{
  "num_hidden_layers": 26,
  "hidden_size": 192,
  "num_attention_heads": 3,
  "num_key_value_heads": 1,
  "head_dim": 64,
  "intermediate_size": 768,
  "vocab_size": 2048,
  "hidden_act": "tanh_gelu",
  "norm": "rmsnorm",
  "norm_place": "pre",
  "norm_eps": 1e-06,
  "positions": "rope",
  "rope_theta": 10000.0,
  "rope_fraction": 1.0,
  "qk_norm": false,
  "attn_scale": 0.125,
  "bias": "none",
  "tie_word_embeddings": true,
  "parallel_block": false,
  "init": "orth",
  "init_std_qkv": 0.0468,
  "init_std_o": 0.00649,
  "init_std_up": 0.0468,
  "init_std_down": 0.00325,
  "init_out_by_depth": true,
  "optimizer": "cautious_adamw",
  "learning_rate": 0.00192,
  "beta1": 0.95,
  "beta2": 0.98,
  "weight_decay": 0.16,
  "lr_head": 0.0118,
  "max_grad_norm": 2.0,
  "warmup_steps": 207,
  "schedule": "wsd",
  "decay_fraction": 0.672,
  "decay_shape": "linear",
  "final_lr_fraction": 0.0,
  "batch_tokens": 131072,
  "max_seq_len": 128,
  "doc_mask": true,
  "train_tokens": 641800000,
  "max_steps": 4897,
  "dataset": "wikipedia_en"
}
MLP neurons of a small language model. Each row is named by its layer, matrix (up: input weights) and neuron, and shows model dimensions 96-191. Each number is 128 + 24 x the weight over its row's rms, rounded and kept within 0 to 255. Numbers have three digits each.
Before each neuron's rows, "fires in" lists the words (lower case) most often at its 100 highest values on Wikipedia text that the model never trained on.

fires in: "from", "at", "by", "with", "pro"
L17.up282:110101110094145126140161075099173137079113103086115091137120100141158097149132128161150101092139139162123150123128121114129130103080120107132176106095155116130120147158161140140121109158133099116129146081116114113094123118148126102103147098094144114128070152102124103089147145098130133097

fires in: "to", "albums"
L8.up337:123113109105131109151137104094131123159120126158088086123107159143178128142109179108138120139064108174140138180106165131112155123117145085149120098123126134118133093133142131152161108161101134118097143153089156116137135114115156151127129112142149144122125142069142093111120164140144112139

fires in: "which", "eventually", "williams"
L5.up738:134162106129122137147145182103139099154134134134117088116078191121134116163072104116079113121126113141149103118135129130152132122151156130161132129097121107171140091162168081115131109131113136113131140119116132114132130138107121096109082107170133148115104143100160119133122137187160100128

fires in: "from", "academy", "pacific", "injury", "through", "anniversary"
L5.up411:119137190079137122107101144118096103096140133140128128093087109140137128151136118116093121116126160139086153125130185118114134148108131125118151102152131115139137141133115111143144145092182105115167127130146168119133094104168120124125148154138133086150133153129125128133138123133134137123

fires in: "career", "marine", "equity", "ukraine"
L4.up719:150141137165172129102120123116123126119137091145167129141119139123192136105103120106128098123131132144130119105124123135121127131130132109085181141157148131090142147102125155161148113076102150135124143142140116140145123136138123174118165138130131113127109104119072150111123096135079115151

fires in: "s", "greek"
L12.up215:130106106121121118111127096126156097117141112133157117162108184112135133101141102148114157125167084121117133123119142155122118093124144085117116164163175168137164130165087133186104131101121134104136122109133165156185109116168101123115189123097120151129134116118097131096139099155151134096

fires in: "part", "had", "have", "time", "parts", "participated"
L20.up534:112148111123139120150135099189148125144127107141132129129126145166124087160127140101100133166086137133181144138127180120162159127148163135131162133133186139164133125146124176140128095149107163107140151111151123088122144119104131139167111174143134163124130129111117133113095153130136178086

fires in: "as", "part"
L20.up581:154144119094133156126173130182124135155116127103144109060166122103082111127148122102105142169168119130101153158120122145163138098107123143097074144170152129149140139180146124120095145141137108147110132108151122072142159089148116130141110132131156150153121134176100124117083117109149156122

fires in: "also", "s", "now", "although", "while", "with"
L10.up374:117126128165136118112140132114159138153104140150092130093105131142150104096145081148172137117140137183133119077139151128114146133117136135114146138104137103138159132171154119139104102119146137101140167102173157139156140110135154158098134117125111123127127139084086109115093107122122085143

fires in: "he", "and", "career", "railroad", "recognized"
L11.up747:148146097174076118110145174111107083161124100163111120118089162122105137125129105110163150146107137156116143125161131097134121112099151125142121155147133139134152137139128121142179132120137099100105130105149120111121121125141154109131095159162168105089182139114082122111134132150180103101

fires in: "work", "worked", "works", "novel", "media", "working"
L4.up93:129142128179133141118121103151114143120096101140149128111122107141097127112146115127113105176091168135139086130107152143119148100089147112186122178130103164113152136125171120118141097161150126102149165086100123114159094113159132139139126116148117131096107084130131136118156166169127135123

fires in: "an", "any", "a", "mm", "ft"
L17.up149:090129097115112122132160141139137150145140117113124115125116189121138133189127101130105100136134122145146121127150139094134116106125076138136161155115132124126156117105106117126152144159146114143152127088123164146107111124130129105149146147118108110116132137137187087120080089120130115123

fires in: "had", "mohammad", "academy"
L3.up716:118137126104116133163133133120125119091130170150122107166125104143109116123137162118132116162160205131094144105118149127132167064097121108163126124110145141130078158173139125139099128089129136131110163117125164153160130114145126138103086093123149134139128132104097167101139137142130095161

fires in: "a"
L10.up207:132153128104147114084115181125132110130146112114113156144077101157124083136166153102144096141127129143143125110126121154145154077114104152081153142133139147113116145127117094136081100162182145135137090137138172141143122094133138105095183093145120147144163131123095139170112119168174149117

fires in: "state", "college", "church", "officer", "boston"
L3.up753:082099157107121166152144124151116061104088161143165122059122150154130134147151159096101123111119114126153103148152132146134150121141098090143147124157147184131140119118164078138148137076137127122137120128151142166155072151135119095110144114151121128124149158117100150113112119149115122100

fires in: "college", "but", "though", "if", "county", "although"
L12.up615:116112111091122144171154115189097111102125172105118134129132116140139114198189132140142140129132089132149087141119161151144119145123139098140163167154143126119111153126126143165112121120105118100184144116102137111166129145070172151082155095122070160116127156140136109143156128131133107140

fires in: "of", "white", "digital", "nine"
L8.up691:141118169131090118130148120118154108110116111135091097075126147117144080121154154121139115101108095137131129119137202120105151097150120141122127105097114138123145129171102072178166142097131101136125145090150104131113113070100138099119118109152130131110138101092092159149145128106131154113

fires in: "also", "became", "madison", "beach", "made"
L3.up718:120123147147136128168150146106130131106112121091148113140111146108117101093106091123139155129125135126119113121107149138117140154141129128083126105132100117155126134176117158141107153116105113114122127123175145056135125156137129124091156107140119112119104105147121127110098112150123177118

fires in: "also", "commonly"
L8.up616:115140092154105142183160135083117130128112156131142145126124133111112114097117061135096155165085141142107161090142151116136136126101128117143101132138173140189138155141142126110118110133124141178107108092154093102156098150128156175143106141144121193074127162102145105095133166120174147128

fires in: "as", "became", "due", "become", "addition"
L20.up436:124109128124162120098162154113120114171128100106160130111088166169138145130139097144139133150123147120105090118128152122166141151148120107138166110130110139156102095174117167127184080121163136108121146109175154148115106152120131099164092143118176115115127127136144159106137135102101163119

fires in: "a"
L16.up416:114142110147121142121146149137128109156105126077087140140122174137153108091129137124133095132130099144168146087096127130146104087146116128154112083102137163133098086147110108157090151144144104126105121170162142136116134133117093124150156174140162102121092107080105106169132145083151201117

fires in: "s", "foreign", "london", "soccer"
L5.up537:131157128134097109118118162189133131142097135139137106130136191164141128148168146102129011148134142132146132156124149145098146127121086132154110139114155164144134091138106141173134149114120142096113122111081128114140120106118146144142166150138172125115099096125109118122160132178153108122

fires in: "of", "to", "from"
L17.up587:134139162153115137129132120161112097097095114091123109122158182149145104171094100107132149075108140119146143118123119107124093105128137158118133131120153111105179116119141138127129151136151103114157106118165091097110101095161122146129110100097151100147145125125095116130117075103148146169

fires in: "out", "down", "suzuki", "services", "main", "into"
L3.up69:139133155102117120179136156124156110113124188133116171123099155175108142119139129124116159119119132159121100166156150147174135148128124103129122132121171166143126133170142100114110125192142140090108147120117152123123086141155163120122154125199121140149134136126137107147152123117112129142

fires in: "who", "which", "e", "whom"
L18.up414:152181121099139117141148116110143114116116140133154116098099151098141100157086148124101128130113164141125106061110156123074159103094102084160139177123135165143175078154128110128148159134129148147149111149132176134095127159126160125149112154148152133144125179127076135112128097132173118151

fires in: "an", "not", "any", "or", "no"
L17.up567:115137094082140159108146107131124113117119140127096124120096159136153092113159129114096125120118134141113136106091112138138147125124139162162175150138108097152161165086130112154079111093095127141119140114135139101135132133122091128152124136112139153124144129132121098103109106155126138102

fires in: "candidate", "president", "governor", "fra", "singer", "director"
L10.up146:153119126163133150126134108150172085142104135156142079109092161149133148133118147123102107133141121138103119114080197144180108132135128131176146155116158149125142147108164135169135119135126111108146130163113161108146156137136099121099152143197114152134146125125099162107111124139128139140

fires in: "and"
L16.up172:132133132179163126106144160093079092137114112147135128121118153148103081162121134132176149141116138139091152135122132130086116144120133173124154122155137134114148126135116094125119122135169093187127163097146098125144062141170101117149117099121132113138157134120098150158097074134130148145

fires in: "to", "time", "years", "sometimes", "festival", "would"
L10.up673:113156115110082123143167124108153110111116117197114095095093144102153143099120116129094172129130146144148068128108132120102145124131149116173127097168142155127133102092082066119117111109093123135129132089117131111126118104138153155111117146135122141115143151079170185155127148099160128097

fires in: "one", "for", "andrew", "people", "player"
L3.up374:126153153144107117131136115188127113124119108134131120140100140110080076108137152112127104083088100097162121143159118134103139120137130139169184086098126122192136143096121100108069163128166077132134116104126111137117055086163155114100162132166118099107141114128131135086108133145122121064

fires in: "then", "later", "also", "career", "country"
L12.up528:118132122143144111128160119124146092137095148125174141146084134131148130144113095145125138121116153155104120111127128167133138120129159086128154155123136163146142181154177115142136143130101135151119149126136152119153146140175134156164131127133118124122140075124100116129164126119162102096